{"norm": "rmsnorm", "norm_eps": 1e-05, "rope_fraction": 1.0}
MLP neurons of a small language model. Each row is named by its layer, matrix (gate and up: input weights; down: output weights) and neuron, and shows model dimensions 0-191. Each number is 500 + 25 x the weight over its row's rms, rounded and kept within 0 to 999. Numbers have three digits each. A neuron's up and down rows have the sign that makes its largest values positive.
After each neuron's rows, "fires on" lists the tokens most often at its 100 highest values on Wikipedia text that the model never trained on.

L6.gate258:525498432511478492486492500537485491504503512502546501508475509453514537522507541502467521452480510527539486519504534480486454512557501493498494468497498503486488486467550534552516519492510514533505525478457506522440467497499506469505539507506507493501524501506481492508483494466494473417475492522465482437489501487431524452509500501525509489519468479512502514514500508510487487495529487526491506459509498498500485508470531530432476492534520511501488512534523510548513465479532479500541525516486514537505498508492504491505467498505491489484485535445528510538498471527545510513
L6.up258:511476475518533489505500504492545488548501490480485470524468481500511506486494515483503542475513459535502555526500544503531490510510479506501522481503489537484514502451462512541487515493535494509542496524483557474500506530476499482522550448483493475523522532457531519504485515487502478455502476487444539452490521499487557470522476508504468529525525477527486500559483498497523541507566475513452527497539531493488486491484495471459479525519502521495522492531493492516516503493473515496503505502488528453519497496485491509481481487514502497494536540455496535536455485507558495502
L6.down258:491493537490530480513539520558539530518497485510472528494495512490439525510479486500475488524545511517499474524420483493514468466517483491483499509533480436468478459513502505490504502512513510455490493470478481533516476540523501474521525525514506460473502446519536516497538503517472500511492440516527497485529478493470454521529480515480528484483482479494519501489482491517485459514506528478526477512499468537471475512499519471511545511465496449496429498495522505480515486457532527487504510488487444500502534537495512494514498476549507488483492479489499505450462517495491523512
fires on: ",", ")", "a", "self"

L7.gate72:439506517486498480503495497483514500500457536512522529469493516495457525517544496526488534505497486534502499492446470568471502509511490481554542466482543486526511497490503522507481496501463481522499465530484457511526531536498502510522489519543495554502494515477498503460496507543499435467492483504500495492482480531542482505458485508480522446531494493453479570481541514518511487468530449505525506486516510518504517514509484512509511500497522511482512488495541482518498497501498530487487512525518493510498523516495491505528516551515530531535536444576500489492534470502495480518
L7.up72:538488490487442515500509508491534494499526474469494505499490524491486523492478502527523473496464534473512510490507564529457495511510524471514463500508506518496458484495489528475499519519491497506470489472495487480482524537544501497524463494510511524469477506465496521542525532512509508451477545513512487564470511525496482480499481481502486500502482512533548574465501502492528486439523486493470454482514519514474501542480505460505462511522472483485508528451492458470473550491551526480533520504487533489512455524492528503479508516519489548524497475525492544529527465533504517503
L7.down72:496508473492508507487526536498525496477469495519468451528478489473517510487520480488492508441470486519501493463542480488497530566493461482531501514519494482458501550493515528501502471472489569488470485517456500456536537480515517530481528505510540490525494525482483520529471465525489468491454491452529441525503512499495477517483476489507483501498490495485556498472490517482467498516506519569499504526487533491520463526505508525500442497488432504545462517464512525472528506463502523494507523486483465501502490459521472496503509493506499491502486539486483533487530525466493512512
fires on: " b", "gre", " se", "the"

L4.gate22:535536485509487499505471489512507478477542504453500508472534500495516467546487542544525468542502486547534537550500521536531506509500491498540506530490503481457552530499506490514456545491463527468462468513506497516458472493474494499489491492472514495504499481496492526479491512475546482431507490521502483490496558510545516431489560493532490502529502492529471492508481512496505477521452467494492465524478482516488514491473496491539484468506532528514491474522442477498503464535497507486487459499460471489489496517476470532497542514525516501516506487489535494494497530500478491522
L4.up22:540481482511474510483482487497514487487515467499462521516508507537494512469526518489543506494555495486499515504517493521485484505510529505477509501489509489513513533534528521518507530493476503512492505503459442493480498497466481513504545488469489443495519553482496517530499469479470498470513535478486512484512488492519493481457527506507489484509482513532545512477459454494502487412504456496476497542484497521444499537530516505485492488478504541524572524532464569526492503496524468524492490513464470480461506497535459513505501525508437500508492507503542468528487527500489532457
L4.down22:515544491505522471509509469497489487508457520488479521513526540517516527478478503465499557493504496494474534489518524493492442512513525456462531554475536512487446496499486480537529493480557544535495484497519523508492533502504494465478516514479523552467512555494484516487507440498449493500469478481484507496552489502475465488512510457482457565495513495539521516461489496512484521487494471511466553451493487534472514534518544484483524502501501524541502507486503516533484502478470495481501527462492490494497493513524533498465500543472555495500499503516508512487482478492506505492
fires on: "ir", "a", "u", "d", "t", "lo"

L4.gate336:505505504480497529521492554497502519463512465530472522510493507463495554456531462472519505483492497481508467484475511558522468453480501522533501507499490474489510471491512490520494569495513495503488501474499504525433501488503508491546460511504524505495542493498492537486468483495505462470489522476496526505541465485529491496527501535485517478463549517486514531492529518521520502486474490539482476454487516499516520490451531495446507519475515470470512487466509449503497513514519480492509469515526496522440487542539506472456493490515487466529501471457449530498468472511514460497
L4.up336:499488496490524451490483495513531479510562522510507472533504469516518487512512554501457509471484533510504475513510451530473546528445493514495527508529487484488486504529495532508527482533502491490487488556477532474482494486519484537515532531521507484526495493474473484507543446492523492524474511518575552494481538491525475504497473494499513480524486532495529500477445473485536480505488478481479498486521475536506480485568541466516467510484498517478498501488521514479484504498536475477482526478454472518521504500505469514501487522467466480491508494437509507475492488470551509539
L4.down336:490544498496500494496488502532470496475508476457541503498504534521526536531511491495507519540471531506499485497429506493478513511486498501505502559515540530503493460467446453523506467539478527489550482525513542494486506554510462488497500546514491508486471521474480496487537486488475513493496483459503518495505545509507535529478546513506473473529525495511432478486485494533502510485552483465490449476526498494492505513519523540484514505526531541551505512503478487527497506469518466451527495474482514459519496467524516516489518484460516490514466534514532524491471485495517532487
fires on: "y", "s", " is", " ", " was", "es"

L5.gate460:469504503525476490513502516487499454510481542510493511491525449507469474490514503519506549459535490540486474486540519497478531549503483503500473485527471505465486493471444491500487555469524516521512481488482524513531537441455500553517487479509515513473498493474467490461508477490508519476502532465541486474487453501546525470479540511477499531499495490494512516507469509492490488484499471493478482501514478518554530475528469487515448533492467460490508535542557504504531505547498506524520500501495523493475483505460516475478514481497520493487478457489513490517526537515525432499
L5.up460:462459496483502476510547521457510462508502505539534514492536499523459491487502501442486523505506497518495433480516474516466526482534475492471500508517476506486477509496492469495491492481516482491501493470525493532540463470485500548497549459497513493507503478487498508492517499553495530494512507487538490462515462496554498515481553500503500489533450473493520487502505482508477490481515502468501503511537551486485488473492482534489520484470467472523534509498502533500511530488462436517498474471524512498517500505481468447500535510494527471568510521504518432514492540550538512484
L5.down460:484461434511525516465540502477496496540488517572470516497519496515480507447490454510489476481505502484465510509530515481480543472523495445506487501517470506482494514545501465523523507492484493510530495531506471544497519479446451512485532472519499543511499492540494510509491512478509486518476457510486485525505469544480544468485477481508511493501474501478447478469508517488543538475490488477533500492469536488502473516485481494480461488544558448502531516528464531468498519498494531486510474520512496480512467525500484490562516500478471494501500496467473496484481521515495454495
fires on: "s", "al", " wh", "tor", "an"

L3.gate41:485476489508495492503477480469490475492516526453492507496545510521504494527519521509518502525499490523454528527519495512482536478493559470536502504498510514523497500511461482504459508493444495494525496483475472465471501549465493428522502499460540475502488516562516486521520512468498509455489552509510510482503544487491523468507515459501492518485519511495501522483511524506488504526499517519516541488482475530468435492505546518485483512477507532468484530461487502480548496483542471528523508504497512494474517471454508505446493520544497517554515511504525490502471540500503443557
L3.up41:519520488511439544509496520489491501499505481494490505504547527494496531512478516475492526544499467507444523498517473495512431525500496483500517499477505515538478473475466511464478522491521529505524513499479483521489500471470458532462493551442517505499494488503477499516502518507501498527489479505494512499489559488501531561506486500526496461494480523498481462502463510490493481481458501513490486509484524468455450550482484481496530516488534493476493515525464495479446474505492530496483500439486489560506495483502532502458526506472469496506524562527530513497454509539509559476
L3.down41:497486510480490495559502549483529519490517498474528457513519492530487499464516510529476501513464487518501561494527503506469462481511484431498500489453463476461475545460525485526497483489500474484510538487545503525509486489556490463488475479540433487455470514520466507499504434513544440488511547498506493494531518472520507486504530489509525470497473473525526507519442481530528506497501501521474510475497511498492484486484526523464504520501505552500490493462513508521543520501531519495482530490515509520513496499519498506467487513508512507498501496503506477491528459471521438470
fires on: "a", "u", "ill", "W"

L5.gate92:473501499478475540516479536516467510536509471483481479512530523520478481499475509523490470539493508513529505509530478483462500496498500494500531519453457504461492502481545510504564470496492511492478528492491510502489448522529503436476465468539447515492516490514506493521488501493524478522528481509508502508537494518458518492456494481503494498525476486489512532476477493468517525493542502492487525549487566519467498526483466470512522523541521455449506504453462500529478504550533453530499525487469511509464460512529514491495492465474463500507516491487550507496486504535450510506
L5.up92:487481479497503497513484541494524551518477514462501478500529507472492448489470504523470557500511524557528463529502504524504494527536486501533498489475493491498525492494513495496498479519472498507479473522482479475470491483481488476538446452522481508464548512515489465501488531544520503517504510526513514499547504526489441469475521498564512527474459514443490537500516504487517527516493510527482492515516490474478466496496539481448504480462496531462516498472520517499452490461514492509529528501516480488500494492462544478532463512486464467480453455524541530507478499475475521510
L5.down92:504529487487520527510482454482527492550489492484504472513546498519492443449524514514522496490434486517475556511532510527540514543525496525490462501524495555518464525499573490467500486480511490484491481483472536497524495542508496519508517442568500479495508525510456455498500504498474538481486501520486465522490546518497491501477461509515524474474488487446491513507543458490489473507505510501513512471507455522474507497504456497501497478506517506465480489504531455484506513505521541485476478457503494488491524484499523467535489482463474527514489497505527531535483501480479464509
fires on: ".", "ro", "ri", "re", " pro", "le"

L5.gate334:476476513455531512483494521532452533566543474510524474514542477495514515502420480431460481476524496512479493507509503550488504507484532503472502487499483538502502508530533505484461489519517544514485500543486522486527479519522504459493458480519494497500528482525528487512553503520468459522476513515486494474508451525515510459451487488507497483500483550477491518491509513505506487487481483490528526546513516522466512516489503519468522495495484469479518492511479474490490505515536529482527510516505462496487471502522488502468498534507477509517539530506531493451503443547465477541
L5.up334:497500508490448491533491496465496534483519528490500458506579513501498538504539500517499495476500487512468523513492504528469525467484553498466488513492453505542484477534509505520530466477521537530480490497491476523491465504526518527443477493509515479515523441471508491515528489525487492523503495495495458467524514541519455489438491532519536551484491535515527485508451475514495488466474507473507464534482488469505486488465519482546505492487529495512532535502514518513488462506504517457523468511512505505495514519497491495482502515489461489452508470544474498464443506478494491550
L5.down334:520474484501487422463476532504529512482434507554453497503566488515495516529449473515506517550506507516505533503491490510506524491496503496493508483501515498517512479527558532509473518509496490504512460469484555491505532488493485468474500541478511514478473505530531495496520491496475512467465540557488531468490516518492543467491500479536458511459508472486477534493487482512472475508490485491490497515514475538515499524498482508523533527484526491512473522515515486493470437497503484498511507488515541503493464471481492538505535533488534521552460453520462517521543485512497520514
fires on: " is", "ri", "ly", " was", "."

L6.gate232:505486463491462469527489512468502490514512497513524476516469448523495542540500504474478471480519496485485511476557508515485493490581462485474464482502515491450495449475496511533521499475467456536497503512479496471495507496525472518494562519555499528490520493447495531463493455483499499495488500515464476492519472545443496508518499494545541480474561511539490508523490489526518489485501491510494493489519487502507515490497521470514506496473540534519483515479521514499502464512532507487518467514486554518518490477515532477500477489490461520444508497505455481490498468525527535460
L6.up232:516492511493530473542459495512483505504542508566545516532532498483509504497526523497475521501506491508532493502522536482479517545512505496493538501504460461493532445480515487504489483461525517510489457509497482522480471500514506456480536489510498514482545478508512488460467523462503534468517493533486463494493499481497521531512520505466506493533520482519517543465485502524505486491484485493528505496467549490482450507497546499471501505518487469522487523492467521559534436547511529475522495516465521464486479463484498510460522468533482476466544507535490499438482486510474542486
L6.down232:486491494473533453536512542549505505501487515518510527503537512490467504486517508491518516509576518520482487495535500505524494504506502452538484502505482492489519471501480480552488499484525573530505522492496495492469462495505529516476506526484472464455516474486481496475476476539502522494497495535508504473501484500493484482495564548477512478483504498523528507511479551538462515459481474467487507524489490512501458496463530458498533490473530497537465476496505512525563502513488489545456535492514501526532514507467471526485465493480518522475477513494564540510462508539492506522
fires on: ","

L5.gate101:461523488518496481477490507488483483479508507498494489502516495557516521452456508506503462516517515497511488528552515572548460482471501506528506459505518501533509531506541485503458496516464495479505474449517477521481509518447485491510466491491507444519529507513534498479472489484547466538504446523540508500515522486461494489490518484481519508470512456434546536486461532560516488513488502487503496528486508499449492480491544505481502478511491501500515491471480487490517488505534494507535488506507466428465499515498493443545511501518503516505531522496466493517511509515485512510
L5.up101:471476523490448523487464493473521549525503531481497508491471519486465524517496509514474496542498495539455474490470474476478463514517509492497506503507507513496492530533459557483489472470511547435540493519512474498489531504514541479500480517534529485517529497501488479500495542548487469512508486511525468494529497437489478509458515505541516472479494525506535491476520523523533503451529511512452506476489545479504495441502464501503525483546499488552508504524479491492471499488482495477482529506491522530502513504490469497532464479517551498508494507517562494484541536517542505513
L5.down101:479494485456475492458532499515491566531524526496483502488515505491484491492485516474501498517494448515413506551502496525474449523506478459516489478444487533499537508485477495464499508536509513489495473523483501529508525574525522505535491519522480513537534494505500493498536522529515489514498507531498510468490518442457522517499509490539500487489528490507524470499480463510496508441506469449454495474499524489492465499514496439499542476490530536534502522512494481481506495466525486536456537539520511497478500492474527512501464518496512485530465483495502506524500499461523519499
fires on: "u", "im", "ish", "cu", "it", "ig"

L6.gate95:492487494505503492527480521540505495532532485474499510515523491483496599501487498520475490495531457499474511526453495485486515500537515506530482493509490455495516539487480474518524507511532495519455453517498520513520478483505490523557482514504536511481498479490551500476515476499470501482521506535492486518512448526477450477509480494488497500497463542465467537455483497501485536508539482467526518490540475521467470504525513450524502505523527509516494506504407556469505465518465485479538483515473499510519506476492526518512502493497461530515486510474467535475529489474511480500
L6.up95:515496464477526481561474512522522521482526495490497479528505532496460526476495452528467486512500503541480515508428473514512532502511500494494529482520435449502485477491455498471498542519495491487518520515509475548482468500525517489540511467508537514533541452455501531501455493508495509494463495537486476513511527513483496508484485491465484530459472506537459498497518522472510503472498459518512478518518495516481486515489537501488494510496506490455469518492510488550517504479506517507515455492491575460490512502518554532506519540482467498493539502493479500522543464493530514531
L6.down95:459530513468503486515503528490540530469463537521500511483457458499477476510506507502488471454496509465494527471420519450477505497496476489481502495508455506506503529491508514508481458510485491483483508509465490540489495572470499501437504491495510494481498479519495454464478514493463553484477521520490463472495506502510485507486483538505499476498486462467493481502521509513506516498466561504502501505472506545519483480523466475506549481480514514541495467455536499527504541512483483509476539486524470545462503515504493522479525466507493541497474466503474472558526491486485467515
fires on: "bu", "tra", ",", " the", " Da"

L3.gate3:486528471494546467479521472510468528482520516481551500478525481510493532498526476517507476489517507489539524502500500469512516519480541474518492481493471456517482460488522476507503477489522538500523477478479521541508555489500479560488524547471476499520485479501546509498507524514513480487575494489529484484479499486524502446547509492508510538513512519480484506514460524523476477541493548513500487495511487514483524532569476485515511493512487485482540469467516478528514537532507469510513479531469479493461514446515525506537488539517489498506497486480505536453546545466498497529
L3.up3:482496464502478493525476521540523526460518484517567515471437488514518529493494505492493480506495507463506497493479461449504471489503554525507509493501506511471492479504457491490516484556441499503544512525507497527506516502523504504444497512517473456504513519511529481488499483502459505517478530486518519508468555536514451482536507488533520522498505520507481498562476541528484533501516489500557478498522476479563503509526447516508485492473476488554521477469478461518475501497492465528515478541442485490490493484481485489493502535539495527476506480482498500530512534516493495512
L3.down3:486485473528494504490525484482495530529530532488515519461502503486498549509495517475461522548499508533505525489475464477470518515479478493470464532507537537482472509509465501473539480486471492514536504518528509518532492473531492525461518518475483478477468490509465511498543481485495481513508526501471502469500491543473473500538517492466534472488512477504495459540464540489531479520487495472570511477514508477512498487504505554473483510510502504515498492502550539439536511510482480470465497505525489493496539491501519475451510586518466457539486508486512534504481468498484506454
fires on: "duc", "at", "tor", "in", "ed"

L5.gate59:498480518473502458501476507494527517472488469513531532525477508435539509499454483456510503477497523508498502500532526504509473476533502472528472535469490512503496506514496478501512465504489499474519529506519489505501507563509470524483494498539506481501538497543491515460501491481490461467557504507518550521512466518501487499537512520510471480503470484527478496475473462491557505479473479475517472537531514489565491522468550515459498465485491501478473538543523466508530494464530447493540491514525471538497454482471471485471512508468493461508552492467484472488494524513501505494
L5.up59:514485476487498508487418481516484520483555499511498495492489525507483459478515498478481498500466516503463496528507442510476498470491492547516517536437481538521484477482551499514473491497493517495523491499455526475504463516522499538486557509518435472457446462501505523504533466560478520507481501537476519502502502523474533551502530474492498503472509479538513539494482452517490471537452467509539486480502498541495485504488479485495503520531496514487513515499519486469545478504486517513508504490531509461466491487497479493517502501479483503488495543465497468493493529458476528525
L5.down59:508526464512514458572518500452525483530498487478486538477482483493523445469501528477511504481560538515501518486461509490503515484487503501481501494478477512498505490514460490505521525499480510518534483489532495479492470478498524539472490478537516474493501503487510488519491529518524543465572453451522505490506530490513483466556483506490461514476517493486526501531506485494532504477527536486499497508450485497477540489504484502490523523484522549515482494475508515572485498533499523431500506541494483500492503508481467490476455460499506511505454487509469547449503477473509508462
fires on: " was", "ed", " served", " located", " is"

L3.gate357:500495491478475468528498503507478531481479540511521480492479488532497461556495501491547463508498525513519478463513483464545522494489534470508467488536413512546495505509472459446432464514548525536497504540533510489489539475512494476499514523490460515516501489507559487551506557485523518469514550496456511485516492508500477505472475484508512466512481514505478508505503495502472479503517495487513521516440505495491476538523508501472494492493471495449505479531517524482515508504520493491502525540508520479521524479503516502515528463515483499480509442483501456506522492494489462527
L3.up357:530538463545450515595515520508454484493440496521497490532480482470476518528499485501517524477479483480524471479460476532531525484516464506497484484506472513526510525506502508476526481533515552520482491491478523449527521521498517506484520541508512485484515507489469488503450503512512504517487543517506467483489489476500510500539518501510531485520472486535516512493514509518518517492531491516517511499515495498539455544519535497466524477511464471508495504521530529518469525520508536569500518462523518518521495470531579508499518477461534475534525508500510507534521511486495487516
L3.down357:478527518482529521516507453504505453496499512495491535530490481511498510509498497518500557528469474538496473495486528532458546515498519551511489511456478472506497481522534492504504497530484466539496502508516500516511453544450479525520471508525494455491502510499485529507497492548504480482498514474506479498482491489476509434514510493508464441451502490458544454488531520501493509504491515531482528527537511546488564525480502486472519463486499488531475529522463493516492480525472478538491562521482491482494499541461450484510516455462496490479494498526534478524527519511490500493
fires on: "s", "ed", "com", "us", "par", "th"

L7.gate296:492474464548517487516522465473484469478523520518480461484503436512503475526513439510511507499519520536508477458496574496481510525525473464525506457526470488477496561511469509489503470519495477503524526532496492532450489508522488520526528548531485498504469515520504507482512507492502484517488485535488506557531505545481475529540521479528506487483536477521475499477539513512526489449500483487465477476511468512525514463501480509512498505551529521501494497487499492459519483531478477499497428498500497484458459506455507467528496496512533533492471513492488511525527488526509516525
L7.up296:523448490495520479489513448496477523520528478540492485491515507490516516458500537507519499487488517488471478478512517490421458491515540469524522499525520495503491478490464490476477487555510533531485461518483543460476502531472489547484543505447494508505503524515511487525493511523476491505517479492514503458486518561478500530473522527533525490503535497510516458522498517504483529481534494489481498490522486539534487524488497454484498514494498471545490563464465478535520519500545499503481477504467506468535496458465535469485517489475545541493518508523543507466490489503506472518
L7.down296:536518476477509518480455469469512514488537513493456494506458441512520478469490490500485521514512501523474455548480472516538480516492488516495523473504495523532508495455495502478530548476480523505526470516460533490519486480489540455522454478474543499475534533505542485544475480522510524492499500455517477532544509478496542491525523470539488479536472505486493486462505481490508503518469529562489520495472512482528522493470486513505547551489528521482510484545535489486485505486479477531514519518496509503466477498542509500488518518482463514518561553519511514481496529488500507483
fires on: ",", "-", "end", " |", "ed"

L4.gate144:479510527477447460509504534512494520487506518468531497551527453543475509503505516485462519543509479469516517537525519471477525528532502499482535524524498504508495475516449518516511484474516551494474493503492498507524498503549528502495509522516503450466501505481503458477489503493509515534479489488505479475524515518502483517530534490473483494456495473537506522510465448499464502536479486492475498479512463458505536491492479541498511482532546470480508473530542478511533602515501530497495492503479532457517549506489500531499503480465487465529513476479522498477528471527501503464
L4.up144:525470504466512463537534535487509491517477490513524479475516453553492487502501520525475514514508496463462499482504529500498468462516506547516523504498503503504515477504512469498490532540483494471485483460543512538473459490483504508489465489505508451482516450481517530474495515514488506493508510447517453483490461468560481516510533428521532522501495485458471489518508524436477440470528523542491548514515515516459537514499516504531518497536548505470497484486512496490507497470539488470506498485507519500523523526491510501480509516484472500463490450467520498502488527497502456472
L4.down144:550516501460490502477510484482498476493508542442450504489480530516513532468472544473535509538464488486485514502485481521493525516530486480497512498510485531460510524581542514494501467511484493494531517510508519511516477493480502477470559526487509516486457534474539485506494462533485485511498529473517503492516519472493468532453504490492514532498474467541529529483508481464499515516541523467505474476490487542536467520496449484498477551508462480482488503542503459503528491523547486505511503493506478512548469521510519477533508539524481470489466552532504521490506503522494479493
fires on: " of", "ed", " a", "al", " State", "le"

L3.gate423:498514463488532516520552523512493463458479470505487505505492487496494490534483551460471488498530520461498498517533489501503524477516454489494460466542509491525491512527508518510467516496487495492537536477479540529494523538452473483491472477501475484501490481497498473488520498509508564490470480468504473531501469499529466496500483549513468447495515514462487529451521527489488465517530508509498477532534504496514545493514524477558511493463502522483499486493543532497522535557480456515469495522512525495513522465517477508515488466487487481490495547508547532493519488525444524454
L3.up423:500460498476496500518500487502527481507465450526487505509482518524517507509532516525483488514515485494511558502509535520499564508479512541506498477503533489526540484510498475450506490508507485509561470501464471468502516504471498519515513529500503523485538531528525482542498521531453489500455523527493464530506492520523487508543460490460497507494487537477475483482514457504486491521587515535515515504545514514520498474486496510506507510457492503512449459522529488470484559534472533501532510489448543490429483502521536464500480452500507512516510500493509481526492486501489500488
L3.down423:469488502496488513469512497492475543500490486508495487470504507527475494521506486532488481533510511466517542499467530503479500506543485481515551474501523469475509482536483472479523538498495486510487504506519514507491535552494504502468486561490524541495469446528503478499496460476497492483493503479460552484467522459483492498476498499426521489474532526488531504484543508490529482508559494494550531525495504522460506482457508510479529488519487459493533473494484503529510494460496508461492444525518463494518507489481528489489500510535492447475525506494519434480463503512493575507
fires on: "ma", "al", " (", "ra"

L7.gate142:450512479444498495523531464492494483476492488487539527494506434522478483518508509499504518447464476514518494456526499491522483504480481481566513514523474494517550523499488507543478477500531502507447517521451476509476486494476485531510536481531503550484487486502463473467523476531525534499521517472516543470502532485444477475507515506479516534514511548497481475484473478478474495487520510515508512504485542478498479526494490447517518520477507495510482512520485484463465456482476504539503477508538484472531503481454526495524469480461513484522529452512532535494478488533524499498
L7.up142:468497489470487500540507480472544507537521478522540486517557530523469488509495487451479491444468539492543472476445463488511498456481485482493534457527501509507531522520493456499512476540483495494460529524503465496475514480495484564494530458499538522487506527532494470529510493557481508533503520467502535509449503507537464465525500499513487511474483515497497498489528491484519492433494493467480438504504516476501542495490488499530491489463504498467490484526504481474496487503458475508491497511501495515473511553494501516508465445473530512509486516484480514474524492512515523481
L7.down142:517485483531512440473450532505509495499496532496518520572469487483489505434504501507487538530479542510497516532457509514501437497470467513497527468529531503468548499489477468462462512503491529491517489521499500527497518510493517456480475472512464498504477523502493507522486508518512485482476478486488488527446488554499491526504484549469515493493525466474510497465552485509488511553476508491466502495475497521524502512461490504504561533471528497551473478493503496482490500514498472514539463545491499494493497502526470485478572474513502461486498480497512475488534528525506499517
fires on: "al", "ar", "te", "s", "able"

L4.gate0:476500464532502446517459535467476481509490487521520508412506509529484480518514517568485468485510478491499540522504489541483505531507538544480503494484476502527501485458521494485507481495463488529504502496498475500498463515532520502498522518477462482537496468482512504522534486525484488480509461510491483503524492516486476477462554553499523523480531474501517511508485467567491491546536501499479489486501530521513503481494492518562451489510509499515482488466490495458505494520513489507519472519496503502479457510507475507539516503520508549528476468541517486535493472439482557484
L4.up0:551484503493513536505495445493510518460462497502501520532531519516506531502463501544474489538465519496480519498494457515510508470474490480506489498498529495550535505481479510498532529492495488516500512534518498509458518492458536499530497468495540512520558554501490470498497512531528523483513484524506472522466510477503514454484499511507481491494476506407503538412525534525512521524509479508525505519511533496525505500548502489493533504491506507479516516526522447549522513505517496514514514531474545487484477503473505501516490502503511514496520512497471498507588503522538486527
L4.down0:465503521515521480500491499524466510514501462481488478443558516494484537496484508491504478496490509554484476501445513527479497536502505521461514524480466492470458492525518506462503500514503470496519513487486489500504502523532540527513492540510478527519472475520464466551458506581501490503444501494496534511527546485538452488500488468496498514528519534504475498483539522532493495511535513540500481518481503515459510488496456459510507501482472501482496474567462494457518532500530513513518487511511536524505518504514524464490512510558516506527509500519485500489454468468517515542
fires on: "ig", "ip", "id", "im", "min", "ro"

L3.gate47:539447474488473483483497551490473525512442491453498487474507495495492550536478500505513522495518533476518488480511486465503543503491483510468524498520462520510455460473504475526482507509490516535545460509453494500475527481498525526433529512489516512514500485506525440472517521565516515487552492509522536461503529496481523510494473517549516503500464495519496541477512480515484521548537489529498523492450560503522504502514510531519482485475486473459503508493532492507510499504475456485531481494514493492517531488502503543481470519478493466495502488477505521528494503529520489556
L3.up47:496516454466491530550523493499487474508490539472507527458498512506483511438474493498529521471536513476488520506486516498514560489459461515476504518498460484538531495560470513515502466514509497539495491531505463455509486518489551489518475528505473534470483518520498484515501531480515512491529482495474518459532510508550510498492475457488480506507528463535474457531490494476486472489465491512502497508465518481499508499495555532550518454529466484490553472471475505526475536516510517483548466547516519528497526526527516518516505473512509546487531504492530484483519500473507499514
L3.down47:515551511474543495508479501508550489454513499511513468496498506485443446487505510458469527514527473457494463480475518507468492552523463556535501503489471509510517490510487483483546463507462503496485486521545499486493515500506523500483464472467488474483465519522497499511533501523524503505542522549503505516482536491505513508506507499513494532530497494482477476522501528456492523525480484478489481486449509480493473530535493494512511465538491478503495448538521505489499491498517475473486542502538480505481496484491442500526484489538505536490446578455503507474466487525532514465
fires on: "re", "s", "us", "th"

L4.gate324:516488447496523458503547515510511529501497494514515462513503469487489512492521499471509521519483468527515538513537503483494448538484525495505544490428516521430474512511457501524485530503481497440554479484520448474538416502508479492498499487479514492511482484476512473469490501509518517482528495542535509493516494514539517508514518507518471533513491500472517508535499507515544497455489466472479502538499477535474546493520492507497509488498518493530515492498529503487491518512460465454475495498446512487509488485457510537549538497476501483498478520515541517493526468491493505537
L4.up324:523493500503496518493506526516517574514480443508498452441494466476499489554533515493504492489474496487502478511494454492530485489549498488504564499485467469491506499495482513485495505483494506503478547527485527510488465508492491523498517481499506515534523536500496490542484548508501523534497509441506524480495463511532492479518511462566509533499498492494465514579511516500475523508542512540462463551491501515498471495520503510511522476495555542515481486521485508520487551481520483492532525527447468503516468466497478490484466544470485508508520476497477489521524501512495525510
L4.down324:518553485476502489490512485504482484459500564494489435545440518512509489482463483443484468538487538513533523465488495546508507521503483475478520468494466499480521539521494474535529542534516512541511460470479479542486502485484488546483518499514515500503513496461500450510459510513490523510509516493552494485497505518501510531514509518460546532492503472509483468522502511500504470494522471540522516487540502456475517489494478515498555536505523489489498513511515492499546524466515504491483525490479519499483454489485550497448533450510516476522471535519508503518507481522472495508
fires on: "il", "ed", "n"

L5.gate260:506514520468460503500488476536472484495527485489496505527502487516522439521477520495493517474483500456490487499530471512522504539431497493484513491497457538458454497509514477500445504439542505512510494514478498513495505500497488480504520512522531522499537517522508459524476495519492549507529515478518479507514490479494490534477541551525500508433518475523503483476477479536487455501490541514481512458514543497518492503429517484480503518470445491523514496483491465494507477455474474514522455529499480533525460507504501518471484539459504512490471502469503519458509481540508460493
L5.up260:531503506472557471467464551486541498494548485504480486498516521491534506484474491503484524509514496467490505521524461518500470537533506501459505485464489495550516502511484515501535528487458513482484477506508471472524502502481506551465532516541477505474492491454506527521520489493540469468525496467520466528471539503447512526513494468521472460477490513513502484507509479503511538504453535489521500523509527506498491518492505504487483506511499538496432506514495493502513494540506529500493549528526483443463459512498524468518515507502507476463507517525481523509548478463480541579
L5.down260:484503493478497504478486491502492542465525506511527526454541504505489490511505467483495509449454485490539472498427499461485486495506482505546487458512473478531466496495508502520504492504541527509484461455504471484481464476478508481502498510524515493502511527502503490479489460474490531508472507485483495526483495487537472495481502492531490527476463518513477495503487485469535536492490483515470518541520474526473494427530494508477489534491507482482524515523531488515465469570493508503473438470451527553508518469497466494500556489524516492523518512550492495558483538530490518466
fires on: " is", "ia", " be", " g", " was", "us"